{"d_model": 448, "n_kv_head": 10, "activation": "relu", "norm_place": "pre", "rope_base": 10000.0, "attn_scale": 0.125, "init_std_qkv": 0.0257, "init_out_by_depth": true, "grad_clip": 1.0, "decay_fraction": 0.716, "seq_len": 512}
MLP neurons of a small language model. Each row is named by its layer, matrix (up: input weights; down: output weights) and neuron, and shows model dimensions 192-383. Each number is 128 + 24 x the weight over its row's rms, rounded and kept within 0 to 255. Numbers have three digits each.
After each neuron's rows, "fires on" lists the tokens most often at its 100 highest values on Wikipedia text that the model never trained on.

L3.up1345:163082138133126132161116134119159111083151147128093152134121165125104138129143144101141108130142124119112105091081136129105158126154127101127150114150139132141159128104118116163164111175172121099099149118120117177110123165134138184079145121119107190121133153162133148143117138157142144090158148123134155122148137107132114138132098140138126158126141153153134110090072143109111152145121147099160138152137138130122143148104089157139108120099171122096155127132098142121131140101115105113099124138135127151111108105124145100135138062134162195097163084163127116147124173139149138144
L3.down1345:114115084104101144139129105142167130136108154149087099126105133123142139153121155133121123163103131133109099096127112102135157121150123124089132148135116110116115131208092105115094139116101146119156127155120143103127119110163115082111131143158109102130135116118088121082169116079142124145099116094154141149089145152109163145119152108123115140124128100117118178128089117093145120164108110124144139125154118161177115113126164118164162130110157146151140125115140091117132130102124150114161109151141125122088149177097168151099125152126096117118088161105131110122083126119116104147
fires on: "3", "2", "s", "es", "ies"

L5.up277:136151142179100138140158119098115166169083105116126109182144121125119133149128118103145111084122129143161126091113146147154078154139120127149175148130148135095166116123157149074114130102127119079138115125142149139141182167111062163126126141126114091163132137126136135060145122138115107148133134076170140108142131144115135154084126113104100108154110142126104117100077110137107122119115151123133125137139138142130133155141119136154126108122154115134162120100116104113156169126138148110122081148128112169106119113121126151101114139185112133109125141139131116144158162151111101165
L5.down277:146104123123164131129119102117147148068132109103116124128138138141133143147113151115137142115157147142108148113130136129092143123156155138144094091130136138119135120138122110150126135082111138120165125100114113124150098097136157138132138139096166149111107151105103152170048104121149139156122127133102087140127087109128107119136125148130146165095135140146134153147185103065134092127161158110102129115124113130116125135132117089146127126144091127121147109134138131099148092162132120154165140066118146124134138147127124093129115119121123108129140141119118149135132107089141134126
fires on: "0", "ou", "°", "5", "'"

L5.up382:124113157112131178088097126118128163149109140150128128107140124085109152167155170103137107150098121143132148155079183134077135149119131121163153125102125128085125190099142136117085178144149135127116099092124127113155108116156150114136106146125121135142175145124116147147124151153144132123079123095122093117084116075137144107162159089139115138126137100140131136149124149120114110147143156134137109089113138121142119133100074119159119126090176047135141141106088117154120124108103134137137133105149103135140135121169113149119084136139131123154120130156079163150152141126158111149
L5.down382:114130097111150138119155111138134076137127161133116126115140114147135110122133185130163167132116144161122162127162139169139137159067130109105088092138140128138163133088127113138106136165120068127116113090123124108073145119149120171133174133112101089105108116116112157112118099155076092111099130154127121154187121157137132112122122119151145141137151121107096129129131121193108128170125111113137153125147115135147126099130102101121137155119099146081188130156078168142137136147122139135118167132113120124112171086127139098101149161142117094122091134146106143120133110137126149148
fires on: "\"", " or", " and", " to", " for", " l"

L5.up1321:162148122135163153129146108135121154129116119120082133155183125103147137158142114103138089081095128129134173126111127141135060152167133074172136092121134142108095115160129169120125133064088147149118141089105145155152142097127050126142153132127136110098149132122130134119127108105099132117142143115130113135129190135117131116199120160134120144166097141074137112109128123097144082147140134111132132095117127122102147189138117143136127107110117128142127115123109144135103119104151134149148126104130120121109123124141110184142085156137120148135097132142136113127114160134127068118
L5.down1321:107180165066159132130103147139081116160119171100111123128092114167165169143114126134096114173116103124112126140127149155093147106117145132096116121130093120105136161125150084153160129141109173138161168156110134123136123121137101124163098069140147147139142145136106117102155118118156150114133134132143097101124103136136108154152123128107153115150143204110118089160135108138095092130124140094117116100106140146126148105138087125152171151115123147136123129116099120132117134163109148112094097084170085107152083135104114162104125130172140145113146146146087171114142130098105195105
fires on: " and", " C", "c", "C", " too", " more"

L3.up1127:124126134162144113146101091139171138123076094160112071132130124165146092138136114122142142134139158135141138163102109122121123120152092195133121113130119158129115105132149098112116144146135141120111136104112142125086117116140142134118125139159108089116110130123114090066145119131152097115087094165110115127133144137091164129119105161159120128125115129133131117133173100130121155090128134129116108111138125173211109119099123175123141090153135140144151086127099090125142146143103136135113137114164124096113137115116123133111144190150117116098124133129124128148097090118139123140
L3.down1127:108141117131110161171188154115104061131098143152139147135119160160188121165105120151133095120148159144104111060114125144156113101117125093131183126124096074135125170099136093117137130105098147153142111122140115160136166129113147115143163116113101109088155131120168159172112142116100196148126135131141139145171167129166102117133151082127126125110128092110104115068088117109165121162121123140131155135180141131096136136123085119175165126109119145138200148120141145161124098151119073115105083154121105135132121114132147120157156105152113155190121128143162143112130140129101121109
fires on: "9", " Women", " J"

L3.up804:103185139114074131156150145152154155093116124142170110087139140116173101149170123117154101138149165124094159108094106142128175134088124138080090079112130124117139131128114165100160134143141148128083164124118109123097146107148152184131144062131125136154130146147149130147101121166142171116104105093135119093147162131121107141141093114166116160123123113121144104143114129134085139110151092101148120155140105139134152141172108134126088117116130125109092157132140094145130138110129171125120110149180103124151097177171131147126102066117124127140129131131126157121152130144140113167
L3.down804:090078145131120109102132139174100143126169143109108145140121162139074125113084144195123173126114133154147096129120115130111164094119100144142117130103144122124077101127137133137097135156090150124145098146141162107139120128140112130149108163096183152111145159123106094101139136161167063151152127126118127176118132135165176119141156122068169139132120148163122164162160143109175106150094140131138130135111175097143123115144114104120155133120135140119154131130116090140120084130100100127134124095150121155111126134087116106112156168127140141128110088150121097093113149113139133105
fires on: "s", " level"

L3.up1297:097116158159111143082130121140131092155103136136132131131110148131104111096156091123148141110100131155121130103125127160126134158122128145121177119083148080171135142098137124107123132122112165175107116168075126171127138118188078155121077153145149137111146161135153098134087094137149163131142093141139163134136139109126135150149124127092093145160124108098137166093161134189123126121078107130152163118094088163128154137138122086178167139143126137109122156141134112122157166161142128127070135117132120140125128156136126112110097131157140119133119146092113105144126115126078168168
L3.down1297:130162153098164105150139123118140128141146123140108132152126124149152114135163116119083124108157092111179119074153152139166112087142120120135128175129148127084157152151115111138156111136180173128121088081155163109120146110154160093163115089111112095108095134100150157130155104118093123179125163084160096135119097161110122131148155148103120135098130149149148128121140096151140124094150067104113143123147188092130105147155160155121136106136127130126182126157119161147144106148111095104144126164143156095162166102153121119162157092095103147111173129155164163112154134144115092102
fires on: " for", "or", "as", "un", "ul", "ric"

L3.up372:124149096103116113134119119101129122126161120117126119116131135132114151122175097099160132131140127135145128097091165148092146131177162140113156076128096148110147116135132124132142162152135092145114083129126117144097140142150113135158171152134132070123150155112119125118111134126151088150137132165138114109139136127108072136114129158098086104108117112127103156144105105161174107087165169117157114155100113122112127127147143134177146082091150133142152119138140122146135158149138157128126105064127130108131141098144141140160175161173121116151137142105105111163154123082129140124
L3.down372:101144170164169153149106158124172110121135094141117096107116167152136135176091154128133134119096160088119082148120117137161143100105143138137120133143112132132107108110131134139109103135137145197125126135152154102151113147130133127137133080122141132150123090091153107143127119150112173118092143120097118111127136130143136108153108138123121179106120165168118095111142176145119146138096104104136122155125148175136177146112088142086095132114119150131102132120110092131091105156148104100157172170143159118115079122105112099121117123110092105151146098106122072071156138129139123127
fires on: "in", "ing", "yn", "W", "and", "ed"

L5.up720:119107120106119107162119142122142162197101113158132132127139101092127069117136060149128119095105128118126111091090119127104161080148132126144143148157133085069095149126156125160144117092140133131126089150186110128134131125157109131138125124147135160082134147148161144126118152135117106177138122111132158096125164138111136155123141129114155149122129097148165098157154096123179121148138123128157087143102121145111107152108110132172108136135117154134143137113148114138119163107177176113102101148137126146153159157137160088120154104141177135153132092124143130112138103133069133129
L5.down720:153105108137146115137143132185137117114151137152163114086159120099111147155148129119160132138144160164145096110125146157124108165148101108115109123107126114137162153115130149094138129111167099137147167096076126093094111140139140080135139137117160085179114115134113164133119131147157149104124089188101091109106113104152125129136160139157102086124121150156085128139070158181125131094152142126121124091162127124126111114153128135123151153135113086092149125145094107147132126094116101131134117144132092170133148097103107146141119171120105112143144126115111144063090181095156084121
fires on: " as", " been", " were", " a"

L5.up851:110144159180133109155161101123148126119090075095135116115125155122137140131144189128115116116144102112098138132118130139079146094141156083127136108135137127058122123160100155152099145084112091141131098105103088116165086102138122139096125124136109182110127141116124150114106103153147109160148127142139116160129132115139151143140150151201080090166146100131140137134158102119118158144152119081116138086143129138160125116136159128152155129103083127126116100123142132127151098087153135140136141111110117104131119161147113153160126080161107157108123173127159138134125156165113151120
L5.down851:109143103169165132149124136127102132143145149122136158103158092116122133158083164159120121164142116131123102155143155075091121133153118151146108176136108116142126146140162151117106125122129105127133137125180150124164103135133126118101145101090131144094158096126133130128141078142119092128142139129144112110151132074116150124144193120132137110154110148126138121165103122097101137172131137182097142115099158159076081105093097114159106138139141114053102114151116162089144074110130115128133146124144117137161129070122148133112171136150096108141126113102130075114117097127130145098
fires on: " of", " and", " in", ",", " &", "=="

L3.up1052:136141123160093154139083134088087146172110161102117123106121122113128172107104150111098112124151087128096139130133162124164156129104113141121153125127069148100149131103141099130137158168106088140116107114091161128189156114124085182082080103160105118151139150108119125134124154168124118119120086129122117105130110133146121122120140163151090087127116096101132123140114112119166105109115129119140089113131172103133112123153110126129109160135154135128139147106125103121118101083109152110064155172175138152175136139145132111126068119128179144114143139134147118143180102111126120160
L3.down1052:103090141113137167157099193134127097106085117106154116173128079132142075159148138141187125112105146109127094110133101110113108149134175135121094090114116127134167154170122141132127127162146173078130160093120086137058135139175149132138126149111105124099105126102128128117178085131133134125131146112126115184125137134154103118126130129093148150140140134137067130108158091091111127134140075105099130132101118109090114105151129128152117149139148174103152111136066130139153105114138129158156148106109116111109119098116160127115116086098105133129096152141129151125129117113110094143
fires on: "7", "4", " New", "2", "All"

L3.up1372:121146158150135165102154141072113117125122149134115130153159150135131132124162116167140123127095145139135139128133129133126127168137111161123172126124155109124148125122146165140120079090161136129102142090082101112103133113094084143115147155156159149106122132123156124116129144107146092141140079106106099113160154102109135107166152123137095166113105094068137134118146138140094096122043118122137160156092148169089115105118155084094142121130141132131095147068156138100132109138120127143118168102132147095133120122120132142142111127153073145137154135142112137119108111116119169115
L3.down1372:120111141123137098169174093150129152092152129083149141138138153069156127072165107126152156076070093149110167124176165133141152095126141170111159139140111138139146155130133143107137147120118155127162121131179132081140092106110145098141101146109095122149108103153092130113132139163104140171144115101115119122140147130177115180095108090126086145123154108130109115127119157138165135100126078104108150111123152107158107130150111147168129140158123128165162094119116141126179098137131096141137137149109144131137127132094146125142131156105141111133147115113105113125099159138070155120
fires on: "as", " of", " from", " for", " and", " as"

L5.up1376:146109133126107102146130069156149190120102077116092111157126111139108144160136142125118116136094133135087142138086160108097116123097113135122125133144095164112127103131147133120147129105173166142141104117111099147130139109139145122149105129071174149105136129120154142130112119137088125132153116143105134090139115175133077140100123099106114140077184136144121143160123130142099099121133140183112117141120145138140124101116087172165138097164095122138118102136137114132127136135137070115107116141129156107160130156142106166111123130164131122090098165112151097131107140131136116135
L5.down1376:121142166128128125110156097085126123137101163115137124103093138071132157120084142159096104134156116112121097122109156153149104165146132146113153141095096141126098141175198169135096153119126134155182158114135119141124136125137103129154144116171159121113076107105110081088164096167113099157126123087166137114135156098144122123157137119121104131143125131131165091158127095120125140134131153129111098121129132131082099132127140143133142122153109112071150082179111118100131152129124143127101169154125152156141084124119122111130130144141123163147142125087105119070115143104154127141
fires on: "'s", " of", " de", "ian", "man", " in"

L5.up663:160132122149098140132142109074091160159158113151183127173139178119105145149140127139120120111141095139120125092118129128157117166175119111138134085114103146119149152133167146113141086081119135089133068156146110130064145091131128120127143165136112110110165146164168107119136083136088148138130161115111118104149133133137113149159130120131144095098129169104071117106105152077151097112146149101110180121115159163135147114153088125114125114154142128134135157119128123176104110124142117108092148119110153149114121117111093137083143142138128101136115156087144129131107098101100150136
L5.down663:090157196122149128172083099108145122151124143155171133108110144093142143138138160108151109141098138150107134123125118133114138132142124070159124161132068139108117107145160096125138116166107111096168115134095113130170119156170111150159147101111172141132149121117136165091134114132145083117104157116116087166113142106121132115147139127138174119130144107109128097151116126126154121139129112163138110116130150150132168108133112135125091124130127109113123123120162103089111140135119116169144090126138117071138122099128184149107139135143155128136139149162136083158112152107126144141
fires on: " C", " c", "c", " owned", " H", "art"

L5.up1375:094112096135108135162100114124117148129068169146101076152130146108135135137118124108091099137131139131136135134128171118122155125154139098175195091146157116116172120133144130141100150116133105158114190139142100191120139117108094114112146099103117100103129146096142141128099111154109142103141102142136152127163131121087127130162118134127132135103076150119092113138092133124123147118145169159126090180089098155111104159121126126124128124132138134131137111170136152165100110131135137156132122129130141102139160116141065098153165116122157141142160121132175157156141140166114123101
L5.down1375:159151146144208104126114143130093157103114166150132130120097108123154160113141101166121082119123133168136141111099152109145126099128180106173125168166152161125087105097113116127131149092122143148129118128114145130131084102118124105138153097106148148141135118137134147151137158094128094125145150124111153142169183137134125147112079112118079139130132129125078097165138121120124128144145114122135149140108072104105134119097123180132145108099087162136116103190163145137121107125119110161142136170105114130165119058171106111096137142175100135148115118137168089103117108142107104154
fires on: "ers", " players", "ans", " critics", " officials", " members"

L3.up418:095109150162133185125098166108129146101111136119155157101136134154113174150125106135100154140109166092131099122123108133121162139180133171132164111126095129126162124139089123116177142168130137101104107136157114114098158126123119113164112130127151152155149111146148115080136156144111117117125177107144130077151114082129158140132142147138130150128099087143162128137138112125144156164131128137197139144077103134103130143087109137163123102141130128168144160122105074098119140121100126137156101113187135133108141137126144122136093125151119129156098093117132126131131149081088103131
L3.down418:109142096109117094108169117150139140124174097140085129132105125102193103110127116084168150114162109088148098128096119131087103126085129103104121106124157176116121117087130150126108124132126122153144126107115129111163082154152168146099142153146152104118111130090143145113111104130145146153143112131129118191167134162150141130114137101140126148107143141150098147125098143151090123122128137109092104108158123169137122125132132111103136163144102149121098133083135174190168124107154103125111116138114085115168133112128153091120126121156120137149175169138138135124118103143195159139
fires on: " as", "y", " to", " and", " where"

L3.up537:127175082154125147162140118134133113111059163109138143150124120149154110100115146116172107130111121126115110121093145172127114119092128165131126112092102115093164138168149109130146160144133117117100122139128130121122164135112118152146115125194150124142153093150133133091110158134115142089109135130086120118130152117128092124126092142149147122135169124116137129134162114130122128125162153169124153125117105090160145126115097168119111103127109132106135166142081138086112129120149093144131139121088128156131130110157091132155151148138141148119113102104132174124136124136106130108
L3.down537:112109163113090148125086137129124146123133177132105119117073145095119142067116143098155161100123131123112102181128145122111118116131116105146143133144101197147131149138140130131149111139162165139102131109137117119146111144061133095120122107123108149121139116146143133154145133152126136118126107118131157128148117113126100151114103131128132141138065151139105126155118131120145082127127142105137124132173111122091104117082081150136188117157140134182113135102144102130151120126152147120162107149130133154142134135089108159157117130109087123162147091152134143132150147106109138107
fires on: ",", "s"

L3.up1109:106146126145121111161148089136119183108113153165107101147127120142140109156102121109129124115109154125151142131142108127126134153120111182134155125086136087069153127114095100154134103099120191133119138121070116097139090152110130144093099140116118122113159143125111119130126130175158117127183088112161123158133128144100135136132157126143131143101117122110139112134126108138127124138083108111140151077161133126157124103111145107108075118039131119127132120109118154156129119099104119107143109121139174077120127122124127158096142153157121139149137128127100150164171172144108109158
L3.down1109:108147115127117142152139132128127121129112111134080131146108107141136143121089138141156140120135116144114132176150096118123101123134094127148164135123097169115144067127174135132135126181112166111124156094117122113144111087164148131124145126143146121148188148115098127087165127176126145139157096159089088171130149107118095149141105083105123105136113145119124124137116111154150135123173111123105117119114126157149080075137133153115144114145130110089080119132126172113101168119158134162153105165093108119144147091149152162139179156084123138134125114119148143131115111171129131111
fires on: " of", " /", " Top", ";\n", " in"

L5.up1234:120122107091107143151149148103128154151076133123161151149141164162174130126116109110144112116137123135153111130118119136122104113138181114127148121151161138156142175184106154114151125066138121106111116146130135131131153132096139112132148133119135073108156127093128151140085127143159152128136117135118145089139146145141105144157144119141128133111139118136133130138113136131131137105178149108105081064137132122144125152097129119122138154124144131094110117142152116111140115143147114086109109159127103114135135164148063123141132082170137146123142146156137121133165130119140114182
L5.down1234:161165110106149151116128106128115130116131115086170120127107122161156129138153074150153141149133137098161157141152123125165180154152103139107107140089113097126194111176131119129109124093120134115088142149120094117142107114080160137119109128107138137117108142137143122136112109141136156125119103125110098106131155140116135167140151181136143144132104125144084099125117153107147128112132135169122129120119135139117114137146117132057113098139104222135190173142139084147121128114123123108188167097055129130140106148100099122125105153136124140125132138128146125172139097133147145158
fires on: " |", "|", "–", "from", ":"

L3.up390:107126140157106137153154100097164164141117177131102090089150127157113154135107129141132140114088152105144129099117104148136098085150145131133160127134137176110093142146098173170116163157114112171083119144126124105126133115129102147135093142136126133122088137138083105149118118118121157144124107131154148093121127155110109152126141126089111144144101167095121126112139125117113135143137102167135128157115106142157130187081121146149120115128129133124152098103106110116121097099106123144107111133117167130122115119144120061126118142117139136090170111093102095151089080102147161150
L3.down390:183110160122162094127084123148144139124103076151091128144113129168124141095156130132104082133110111152119143162118139081109155127133099117146130171084152132131127084132164125112191166131131120160163075079084118160150130106132163131154146117113161147146107150176116150147126132149149094109163160142145139112148089122138107128074149112132100104097142152139132103149159090127165070154147181122117098126172130130106154110130107119125110114120115121119111144114141131143108132115131104093154145142087114099072184087114114150120109060092140146168169127093155118114175172105123152124
fires on: " B", "5", " Hart"

L5.up1417:076166129142155157135136118123153108109113130128147184162123089097112103152130134123153103105116113105150157123118127158130056132115121121169159129116122131124136131163125119143095177124110116110115166121123123133147152137121128156144169100165173166121125144163146132187092142168105117115166139157124115122122133113119070144082122156094155134123094081056135087127137160099119153104147141128154141136135101107138124132095146122117116114144150152152134145116091170113145136158146128116099077159110150171123154156170122120101137112119110177069136172149088184128111116121159126144
L5.down1417:111159108131138129133143170080168131119137139135149131159104133130156177134126119172132129123089139130123141100136187101141137142155149099125136118111108130132149130106088126139084118090118158141146149135132121108115155153129114102101127090131099100122156071103169120152122064166071134129088102140135114149148114157152106142148102143114091129098085197133125130085143155116143115121131135161119143132104159139135159154129097114147130138110131133158083114113081113096140149132115159116173111155169102119171151080143151137115148091146143167133121163166092101145122092106134133092
fires on: " and", " or", ",", " an"

L3.up47:094129137137146121117127119150135138146145132187113156134113122126119122118122152143172095109109137110122110150111116126104178105091135119128135088138109073145144164168112118143112164136096087125094081132137121140178160136110109148161114090186110123135108096103146147106161134130124122141117159109095158168175121120095150138127150106110103180125140133112154130128169150119115161128138118128168152137139138089148118170100072102107136114112162140155138157136121173134174116111101137124091152161163140138124114138164115100110126162139157135084137150089171149109148146127162177105
L3.down47:161149110111127133117136128108146141160135079122126149093144148116114141113146154128096115140104107133148127128138126126143124149155098141091176145177141136131114091117138117132133134103111144107156168116141109138109151107135118137122150135118135131114149121166106144166199154135123086112128082131147141090096093171126117185140095109113125112111117147105138116074146127132102072094115103134128087144110093130145098136093176135168151122113101109155140110106159099144117141116161137143153134145112101125117160098095130142159123118128079130109096120149081116165126136155149097139
fires on: ".", "us", "ation", "aling"

L5.up874:125133159105125111142126157130131123134113107157186136158119125095130160116135151100125120100147092106086130104106115132167114135091132151152154130054098154112131121166149130161138089163129135122107113126092072114138143101116101135143117108150091161149107141133167155137167131115146149113144141088160123155123182113134171081114155099164128136176110161128115104122170094114107126084155143149133090132104062127074137142103162123164137142131109138109118095114114110143172150086161125184149102149122147143121129151143117144128121136073097179132138152115133137142147123148127164126
L5.down874:130114135118140165063170070110126136088116155064160115118172120133145160179110101098183101133140147160128137091178150120129112137149155128103126130095148186103146130132149130090114106112130074112134155151120102135105136148136163165159107157133135127132144113118099146118121125162085113105150087142086111087114157117136123126130123156134091142095116122097132150096112142145126118160138139160125093151155133085092126136091158123143135149135091111140130170097095114146164170113124153144108128134115075144143147146152121107103097159121190085137146149119121113104125124128148097140
fires on: " as", "0", "9", " a"

L3.up265:108126138074120078165116162112132158124122090165095123148152164167129115115066169130104090097126131108124134153108132136088123098137128189139068119118112147149099104162074116133116170139113081137124085147131134106126084107165114111123193146131086118142132097166158148111130158153115108125145149143136153107090127159155158104178106091158143103118125111134123132087120187175159077156145138114113118140141133128148133131137108145103133106116116097161140161149129125165118129107108133131124144106139098151140102107138113063113129141145115129113117128082072143136140145101152098129
L3.down265:106168144159133122161150154192137107128164111106051090115132148128160114110129101156152119117145102095153117120120101144122120110155115107111144142143101141119143145121112187112159135154146181170141110130140136165086133148121094105131129096134101071104110138129131118153141131122134136120126093141163143151100110155109071156095103118131090135117161144117150142119126141106164141104114123177174155137121108141148143137167120088131133079132149148140175099119129109147109129084109104165094134153112166162113128162146108144062109095106129146132173152157125111149133128140165142107
fires on: " L", " m", "ch", " ch", "j", "z"

L3.up705:125110102121107114112121159118160139134118104133094114164126166137101093165116110105142135148124132105146124126123124112112153141148121107135143107154045064127117149143096099136151101127123145127133164110139111135117106135128147108095141112154126142088120135141171123149123136156131151103179117139150146105143158126141137145189146091063084113079114178134145119112120149078096098064146131198112142144076146126094134143131098168109113136091120087148137127138089140149141161053121123142166114122112162115171115155179146125112133142126142139134153130134146138109168171164072115167
L3.down705:124131142071176105142134127093075113121100178125117116126135149140148157139104074110125145154146134148110122133116125135089123153114169128130126151135143161122143076137196127135115136136097137090139096118142151120104100150097111098163160116080156103187095137133115158165126093111184116135078142152111135101128133127151127162122142113137110129123151111118132141175107129123105165089155146088104151101125116138105150130100098170165140075154135140174164078092116137136087156152126175106111113122167128113103149109097173147126130112128126128137119103124156087092096090154127134130
fires on: "ar", "C", " Cup", " C"

L3.up242:159155098134158130165150125124122126173104102078134130126136136120102157079186110080096110142123096115123165106123123142132123135138110129052123084117108156090163121148156105098121099124102105111159121139075117166122122119152106165100156168166142100133105138166126114160090126140154126108088117175085146128117127132149099159107141144147103133116114128135106156168161120141152123130098137136088116128111106169107105173150132099126098105097111107119162114135125120148091108089135112116093162108167135157112125109178139144125133137141158130097107119142124153138138096118137118137
L3.down242:101119121123165122106101091103153153132128108149109127152149144091145133145073169179121153113128164145099142121136169106085134152134124139150145166153135136144149110109106131148124124132146124172068101120149093101124107144061126114171100127120146132096201115154096117120129185137139115097121135113176126070079131095127125070119173123109140111139120153126155109113085119107134106122123106089139151161081111138141114098071121153139118172124126146146100148098094127143115104138101131187170140107123138159146120129121137127142147129124129154176149129124134115103118119122127140098
fires on: "ing", "ist", "ure", "ant", "ed"

L5.up1418:106130121155171166143145110115107108145120141150131137142158153113114173178120111137065090125183064170118156106105120163139138121129130126122131098115143168189135156111157176098084145107108129121130102116149141175136137109175136094132108140173127139123149169108166116137121093137137108119157145129214106090122130120141138097150107112120121098107072131120121108135159129123161107116152148132096106155139136103089115081102109156106103107137105132112131139106087110119095128122103121147113100108101160113136141127126113121058111127151100130144111148103135129134111109093105168184
L5.down1418:116113090064133102151130101108133122122162154158127146119126134089099137115154183121149112146124128121147162103082092158109201124119114118126134130139099121156103100114154095126100109179084134118137132171119150127117108140128122154121108148110190137120114120140137118165145102137153122104080106143132106117137123152163140156144185111105145137141102134142144120138144106136122094140175097106112121139103123159099152111132140126117133106108121142127149169134104127151116132136112101125082132117130110129132119083123141140100121092126086114129142136152124123238137138129110129107
fires on: " H", " C", " h", "C", " P"

L5.up169:109155143106107132148125120129159126161103150174098088124099143168120123149137095079161123175132122080104132138116137104151142142119167120126152086116137177136136138086147128122123166107140104137128159109087085147096100146127132122112125169117153102136092148094116114147097115100133165129163166143084120121147181149113111082083100116139113108133146128148093117109133090116101127126109132127128120129135114136116117130104079119141100130137112106120117149147163121126116099090153113147133128131128134107094121147137152086134141117129151167147113153127135178128161146166107087194
L5.down169:139096152094133173106122129093112191120130183135166134168122118134137124095121149161108141162174134133133152150146135112127146135114106106132128149140146159113101111126115122112132103134084138081108102153130116154145104102088123136145136121137113111143145186124132092097110122160127142124139138089143122124159176119156117151110126134123107124149126145110127115138163127150112137128107165121128145105143153103166119131131128130108153085167113137106093163137165113139111106157106097138130131085151126121150096085195110131122115130133160149188131132151100093133102143168101142114
fires on: "ers", "s", "ons", "urs", " members"

L3.up518:107119120119117144169113102131152126123121118132122106101104126148127164118149113130127151130147143120119140119132126113079128106097125116105155159157085161151138089137111175136155166103101154126125133116085138125105090099125153126129144126112131189055152109148145109128176164165112106115103148158134141083138170143151123145134122116147106132116134152090115147122125163106113117151181148153100092146130137130114136157092121123129153108107114145098117122147090124099143118099083083113113117123140139086166139097142079125101162144165125134118090183142095127132121122149150132143
L3.down518:113116116110144097142110134136090118164122166185120146122143121158145112109137115152124137079146140119155129128151190088140107149141103132157137161116091123170135076118125112096125134119134143159140138142109115159159101123157164169112102150164115152105112107158104126094162153131122156109133132121102119111139143179160108132132173191085120152123117178090189084154120113139122110107127129129081154106129163120070112131079139139099130120150154144114119130100136158148134096142096132125175163137164127127136099127113151155133117117144157164165164111141121126134144134133108122125
fires on: " W", " National", "N", " B", "w"

L5.up1378:105117151144071142166135128120134162147109147101139145113122133142090133149164113080130105130104104103132143155135139104075122105150092114130116142114138163150180124146171129117126065111133124104115142104092157125159133125143131105117126162178139090111115090115125124140135120131162104129155133088164120153175123141130135109150123105131152099151123127134071075137136133111151180130157126113123139155101158142163128109139149109128154149097130140153122121163104180187180145123142082081140096142118103185158157141124117084112102141145099131138123122112092116121103125118118129115
L5.down1378:130139143086129130112110159117131121085155145101139116141172162136136123146155109142129117107166151111147108136128130118114167146136113115138091105118110150111137147160120130155156179143165131076094207094114140119117116143139122087121113141099145119141121153131168151083127090174137168115113103105128113107125144128127117179103138130144150098111125097204112128137119176120108103115155128124097129115108199152115133110139141121107135117132146185139136096160112079109167086127142100141118132112135155110125092152134110097078100099116100118152151138114143128016160099126148056150
fires on: " |", "0", "1", "9", "2", " New"

L3.up542:084179116114103108144113161144118121116150194166103128115144141106115137173133168111124106117133132129136165118136109137117104130125104137113143143123134146098105080140111125129146151102131090131141125102086154128167125082150116105098170110153114118144125141100108146160105085118136146119127169151140107028140143127112117080122101117129139123135122110096133138149137153116128145091149172139147176101148117097139158131124144126136129122125138114130118138108126101168120133128099153145121125111123105148139145146141103133116154169134127140131110109096153120131191153148083104133
L3.down542:129083161094120178101158103134095140125109139144108117149130123097117104145142126181119155140110114133090083121160120143156151115120137118125128126133135109195121150102135134122125101124114142133115153156176133117101156183134128146124099153097147123084138108122147125127140158153117074133089174114120143196134146132150137112125125169115101112095109126158114125122106126143144123162139156162095115130098125125135112151156117127120126150129149153125113109138128149104117094148133132096128139116150122119127117103135123096117111126116094084116148134132121111095114153141191141133
fires on: "s", "ed", "can", "ts"

L5.up374:145141094136157129117132117112157123113138126147137158120141120147159128100118158110122102123124118133155167101133117134149148138108177116122140128140164122106117110142188107128097129105138111101092099098148141133116107118133122136120136108133126187127185123111115144062106111152076105151125152095122113138159089103104114099184127157139132151127101089137153106090132092131126143087135133127143148113129163170115121106109143156122117122100120120149161167150114130152142106161141110131086130142097134104109152146137144139159110072103143124139114118144134102132108158137145129156
L5.down374:116084140131121119100118166133087125148144116124112143077129115150090161141095105184124184135142131167136104133096106087104112166080093118140140123151112136126132089122127125148074109116115110155121143130130110115099110163146118116151145148128105132085114125159116161170136131134124151096124125140164166108100134114155145139111112121139127106129084096140091099137084135132124128118127134112113108158167148142126124140121090103137121143154141162093096106123123134102115091176132121108150123122166110123125155147107143152076157169129106151102121130161152141101168122144115138111
fires on: " and", " &", "y", " as", "ut"